{
  "bias": "all",
  "lr_mult_up": 1.06,
  "lr_head": 0.0105,
  "warmup_steps": 57,
  "final_lr_fraction": 0.0,
  "doc_mask": false,
  "steps": 7828
}
MLP neurons of a small language model. Each row is named by its layer, matrix (up: input weights) and neuron, and shows model dimensions 32-287. Each number is 500 + 40 x the weight over its row's rms, rounded and kept within 0 to 999. Numbers have three digits each.
After each neuron's rows, "fires on" lists the tokens most often at its 100 highest values on Wikipedia text that the model never trained on.

L4.up1081:531637527406486505556525461530499541510552561496545536590558526535531509536473487498545444536385528488465560464500512501531479488534501524530522476494547495518543456510542567563506499534445506511578485478468532513520500467543484543538444432476463500432424524512510538501462501454523491521480641512459465497513513506576458511546534498548480521494457437462462446586488489476548524461511544446530431502512511451517442505416540548525512452431454549565508542503524566544433512509535451434523484473552478470500574543441561514406528485552465529500505470456493474497486459521490533458544555463467552541527547527499549471460492504534546462472483567470501460480515502525495489540448525511537474519416548493512441505464569502520514544470471480456496525506560477501557440447472509
fires on: "ro", "r", "er", "re", "e", "ar"

L10.up1109:420528522510450548480490477557484479478538506522524464492481519529465502494515463554571554549529440472499495581521509517441404558462590492473517453526404499510505535534534526514499482469513524563505488416505443487430457484466506545524458495478522455446464515501457506433502499502429475417460494535446509472555500450496494479521517470506482492537503509549463505492495495514473505488443525517513494549534489464542466491403517451473610492577541495521532542509448437518518472549429583518447472510559564475464468488565462542543495473571460536441520453492528550549449521514516504588575493511518561515510463505514500558507602474536517520526554502525570500467488519429429487532526567442523518516525573502498497476553469476451504483554511442409578461500552473504526540533576482
fires on: " | ", "°", ":", ".", " ", ", D"

L5.up737:498572511476528518428498532501516509491570511503532502518468514558460544543540500467436540428484567570446528467547529564505464489436486500488457514482573561470426513527531548489437542479428565435514465442432465514488514500437497456448414449489430562474463504481477506541474524491489527513466558432544465504477452465567543474578548490545519580501558508542446512504463540471451519458547528496496435502470473543566519488464552429506520451480512459515491510502481485523543528440510474484496454465510550509562542459539528447532496495524516466523517495574438563500463478546436471478566423462499442484474513482483572536468499513474501517485534532501458555517513557593549520494500543504559474460480595499471506570498466414506546502441502513437433489489481540434464459455446522
fires on: "r", "ar", "w", "ass", "m"

L5.up236:530527548513506527436463479512532474484456465505535532513606579386556526413425464466507455506475514491454518506594517505543458567368511451472549429536515527487490543411536525449476521514492521526493450396443468512505551484503542495485462494488423520495539485521460498499453597518429480437584559517540456499528442542467532532484494451475470504450522457423542407501499508492460562485462475526501483541570493470573509554471449569516466470517513455508489459566497440484530607473541501448492530484478492512535449555505522513475547573518530551462477446493431524520529570562480487542543456488543480509460471474531477489524528581413491531482509489585522462509523505467459483520505555398483534465481435497518540522523487498542531541471462463529436546540549454479495589524538490
fires on: "ur", "ic", " of", "is", " Am"

L2.up397:554581559542555449421558574537513476498479497475523457531497494470450435512594499530450455545482524461535481499524467574439459540523480456551454492400514451502471484532527487428444495499547528451488466472415517403483559462496557463481507487559473498430542471510489459457490456481501450496526498474575564524471553396505495466473427488533539466483490516521507532491533561467545533490454457480562542498470512571474450534472500506469548510537527591564573414502509509570602561481503505530556469503458485527453448545513474470484510525497557574551511537458514482488540459569491498494545456515413512523437593422457487488459516438469468446482504520543486535493470499586459518447490534477480497495510550552482560502514524441455464503551427454520548474478472530527506570460472515
fires on: "ional", "h", ";", "oint", "ly"

L10.up894:549534469472526453496500479514496451530502521476403476479489426504449446522439459496562499511509480486488471492485492547522506453450502461491489472599485474482540439557489532490505451513456525516434491544500469488469526518463531492513504490524480434482522461520536496430471526461550543540529446436453496492480524492434537454508593544455516433493499487472469503516563547560587490438520563495446494518551514456511521515496522476508512501617540490451511483478637491541495548456493465516519477586502442523488488529490520510514509487466450502522539491497529499535485565502524493450509488530539484523496441499594512524510456547481486427456443493550510448531522522481406472462479605501617503487544520420384533554569540505461473520488538482449532487496484465482501571495516547
fires on: " a", " A", "a", "um", " val", "s"

L5.up127:458531536523520443533434487510549513521536448493488523526523511548580483464467471505472551469484442491564505459555416479490562524507497591462515522517518477516554522474509498528453510493483554558480508517598468554559468453442578484502450441493506414538539494488532477501508457537457498546493472542404515515502488547552481536509430552431586445538515492436463509512537477466507500491513454571466441492505526573478509495452498500501496509579535532480484548534547519516517509446520449588512499507483420509528466554495454556490525453493520424462484439519495544381467528563549536491492478515502554457420560459475559512504508523519525548458473497539479525492551544517592506397549417537485435533488502513455512529472489465587421513511459484473529530517428491474436442526413485
fires on: " B", "quad", " | B"

L7.up103:554544514533555434475435509472466557556458543418581471532425472513515444505484520474443583524473475501380520486468515494482437486521546563530486441490481461506489617432548503492485461565503520465541472544531481494453585447530513480483520479577461488445477463574480518465443504463412509504520501565480517516505474548508471525484456507530523438528479478496490527439511522510547590486485505510436495549512535513537478478454505530442447459509571450418488589544546497492455454580474516520481533403553486492411560535512445478456565471519537486489477583505462503512467571501501454542502486526490498396476508448457533464476560499475432555521438508513463453429548440515560534505551501519525501476498507460524558531419478458567518492485496488516507512506443535415517536516474511
fires on: " B", " and B", " in B", ", B", " | B"

L2.up832:497496492444486412565545487497486530472533538440554487544453494481549496561561441468480531472521539458466542536549525504487491531442406516510460475502568502461531422484522483525524507532465514511593488487492427549484499522492482505521539575478457488451516506447443509497546571442523476494497557521458469496531510525542538560469511536477536549509514458462483504553485539495484456488568405554555507474526500528466569530484548485519586486516471489552470518572521604450483503486503517462533529521463537474490476504491448498499490477466513552562477544583513427507498505513504491465432539503449448506560522462514557459410531501489452557458505495415489479628517519503557454467520517539507549480508469547551527536508438563496477556535503488528488472491506409437454534441511519
fires on: "\n\n", " first", " of", " =", " to", " signed"

L5.up95:508522455559555527497489463554474466536517426574427606464526515437521442485433510465465547480531504475519465539526533489496516454513444514474498465451516473485517522537440551464557468425440528533477440436528567503506469543437581513564602535446482489477497451462537436510531490524572466544489482507512618507479433436465539520438507524487524417545491482484492508528586540590570511552504506502527461419519471463456543465510570467527438537514544548424530505531534524497483470482431479468478514507488532452502488467471430497413517471474496507513539440522520587489463514545497488434463563436457515456514465564510455568515490547459458577496423457524541558555467451523485524472513485437550480489527513487493486503470531483528462489449489502494530453508469431548511488550513525
fires on: " an", "ut", "um", "s", "ix"

L9.up1006:500515484439483476459466503455537552533531539550444549491491427555462516570519482483463447453483462524484512470567526486549476486534461522512544443539501517503464477522594537492518572533432481469481569513487530480408540456496470541474499445576601534463471502440555446461473578492546522526587591512509429503515500563488520481522545560504580547540487503471540485489467524502569528433485489523536511521428529462474473500503505492495521568540433535593437515445566507471494485453483508560447473488528494532492507485485464510445548454560479469529515470590471507486493539453515400480514480553548502570500438515502527496511538505561553440488480536427433480511456524509489508472463530591562543490472487497481563511586498455474525500547463492473502480484511499518403461525513523
fires on: " a", " A", " for a", " O", " to a"

L5.up790:544514497531517474569493532483495523518509525610533516515494517507612503542524434495441464490515443459486486563451514571461560533517422491524479493471508515517575511465454441493499502534559458426509424509544520482491487485429519510545499492585463554439503505561425468541470486571513548515546530500430561505484488506489506500483500505468447527517494502516505506523540490553513478440502446531474538554547492482485456583523533509508407574489471531428490483449549543478570482539536534443468496503540551465523424456512476484523534469505450486611535498544494491430511545550471502528535504448560439470482454461485524593490475505542487480487550435549527545517546411526545496471484537509532537511442457523452564543487415427577585512545477482440548498485405468467444492493456548
fires on: "m", "am", "c", "av", "ig"

L7.up94:581500499518492424542481457495436489503451536521489470433534492528515464503454527524439546566485542556464513464452443519492474501548543522415563423474492489548471517473504435514564460528529537537489512441456503437500569519521444500459491487489537580487447575567555528468459487408477482481483506530546549494567466526504485449488505472505451523567482499431500470554498542456507492453491518457534513460525514470493491545509449453531496527537488441496462478588487495493517467441467540528512542513539498484432495526446416402510482511506507531583446525534486524423495475490536600496471496512510497553532550487435516490495547551524495505516530438506588439534506544570537484474539459597532528507519441577521555498494525554592571502504445523574493436527461547486498501506562478
fires on: " c", " g", " G"

L4.up326:488487492528579511495466498447516497465535541556511538443503523503531557509480560534489510422518551469473510432468525437545505478488511527540483471499516420548516572512487493483478538510482516629492380536544490513479474533475553492508474520426556492512481564469554527537559480537462563482535422522500449500546527467506501526418546519528538451394524494516478536501463403521540480464437466484528443460514468467482484463465505597445444398436500458558516528441519505465532558485540519487548586490524499421458471449443481475484501501491522520489472567488506538528443508515518539541496456462538450512539497522575487522464483474561469489455476494445494511470482462560459571467463449523522457484518519487524480509563515501431514424519565464458537467559483511489501517569479480
fires on: "our", " sex", "tern", " fem", "om"

L2.up947:536521525518482507458502478583530506499491449498467521507540481512497463526475550501488519505570551505537478438472567482499509472505532485483577419484460521513470449482550473555467503507471465471465366486557517461521545496517512487507578470478458515549410546556533544472417521414543494551590515515553578531542486528474501460471540403431499552472513498477451554525507497451528527449486433486524497479449507465482537501501522533611440473556414515491494434505385539520548483540528520485513569479430456481496436504467456517481512507507427516585522572523542511482464533458435504470584478516488528493489469493507500489518516540495466396396504567453539474482481514541575496489488495491555438484520539555556535474502581521522556540490529511528499569426504496587550489470544503
fires on: " cont", " g", "arg", "G", " rece", " compet"

L4.up401:528436465486455553511523474514450531505524527479471554459410534524529447530426441528517503548525489519485513537543498491533484501485516522564463493543505566458506520443524513516503566482519452553523480459453468407514476493513502526438540424564459457527506452536483453500560515500502500495473515462508534560546443545581490415500561510526487452494565458491512476437507502499443481523546478514504511511461501482513515532482454474547486550541469512476453509516484491434439526520517533475513484459540532490604528554542383503511521521539518541493530469501472500544535511543466626519409467531383535510489530466456491458442468538584556520450500445523457463411466476444481534459489488491512496589493544550542481436591526512549495483482468429530467556488476461499464584492508500
fires on: " Al", "av", "v", "h", "an"

L4.up1142:473486517498481561499572522431463465538456591478423503445505605525407506506520411492515519536508497532544407520497451531461455498501585535525470499539459474451447407520436525490549450564574520486476421559535626424497532509510547547481516550470477536495436457538542507510519533472545419455582524495472489509509429499445431513493471466437446563497489470465540497528454505482512471499490479480571453462552479464573499480462585546497521470410504492526533484469536485489538442544465490475566533476527453487519465557459468511458525535468453530450480520534510535501542514523520482540554454526550503506529513526518544539468459527505525470481528507492467529537464549476486485495546511543539519517475437485508444492540513479512542470441535481464524509525550571519470479510495425
fires on: "i", "d", "t", " &", "ist", "f"

L4.up304:549501465438562579483508506498509494518500526481497518506495504491530421514497487479469558456582533542436501433498472469454500426520462498546544489485492487521439478495507477450510494515475485470457498490550557517493470512528513491468504537484480500573511537446552503531482537438489454549465526446547485579532532497528545543543512536465493562497501504448571472488516503492594539458543472507485413522511460497492486504568517500496519536535472443518512528479553452532555474531547495505476489519547588545515520475499480464512448484488493589468526620558469587539531545521545489495566510487441487499463521475590547475432579547483490502491526495587566507536555497532436523494425527577540495568508560463498446452516488561558469462472544502476489472518585582517519422538467550
fires on: "c", "h", "d", "g", " Mc", "ag"

L10.up439:512463497473461506550492436534565503544505543511473497488475436564557498543420445371473543500466474464450453486503520491487560464515533469457467486489522458441468451450486484437487569507468511467470517505551510466526513519416490512536477449522536456434485450511461567577498539478504502545497451523407501480572506522454565506534537512516589562551426550481423471545489431480517448457476511597509539472477534516441504486496540417523495521549480466491396531523493493492542485461412490528434527514471496464505578529478518508445522502592476488496534438497480512501508512491474482522505530526490472498537482546480575469506512501536513575513537499464555454554491476505456489515455542494509534510544535512470541641548471475531521496495568510516492488506575496481528475507496453
fires on: " l", " L", " stud", " A", " O"

L5.up449:541511482464610470590493488522484575469602428466512524489479491478539437476507521501476559564522530468497485427522486426516508504495522472467533531481447456529482457503444469476520515476555447500528495513481513562532501454483490467463482489531538567507392542566476508485514464457529523491519506525513492448582568469481506547487504508501415510480541475532431399495455519508517462494585387542532494535489441524460502536543501503486619469552569442505617578504511519549492490496403471526511501502493466491454567457455574472534508507547524523617500479513482572510531456500477528453485498480501496574470505520533503484499472471471514458482501483548597540509520548502468471529549538486524518501555477473454495474520511476553537521473520529479517514519480517481459484461465525
fires on: ".", "E", "A", "U", "St", "C"

L4.up612:475508575578485510515543506507449512526573447492491527472474532477430509521432558542536612481497540501464478459529547505477406500533499518479532473404460540466513497475458491505595518505576594458479443487527460479488521502504451454466561478534495521471461506542497574505568458468551477528511492504435517497579567483516467570517520489459529481521527484488465530506472512494568508538526425528498552554495456503497538525533529505450515467477522512522523546500456496548508581486491539505490541478502477515472417421560505512571495443520496516562461444453478540557436529582483497488429491526476504487492476479523514483473579465531475488497489452474581568539524435478393470499466480444536536510519484516468526556514512518545431409564451468453497514519499489445520520495469513
fires on: ".", "L"

L2.up301:458516491525471531586475462477585483511498536479466527480593505461488519514576551456540548515499489485401553458530574453498468466506479486522529528487560513534515527439416464509511504489573485595522482493458489548514478443513502527476504474489518461541449440509485480457442548515521430575526591509515421539486514566517584470460512503464523520512472552492529478491449489463542535524418442485442507547558557537541581491524467425484510517500487539506449504527472473475493569482474500467510487509469484514459531494444479523491533518529525554497505506522451511452491529528531488515469541500538573415472525508514523526476554553514496539432531595474376470445599520529509541474470513481523518493496480497450417515494459518582525508510504452526449532552556550521530476468517537
fires on: "it", "ic", "ti", " of", "arly", "ome"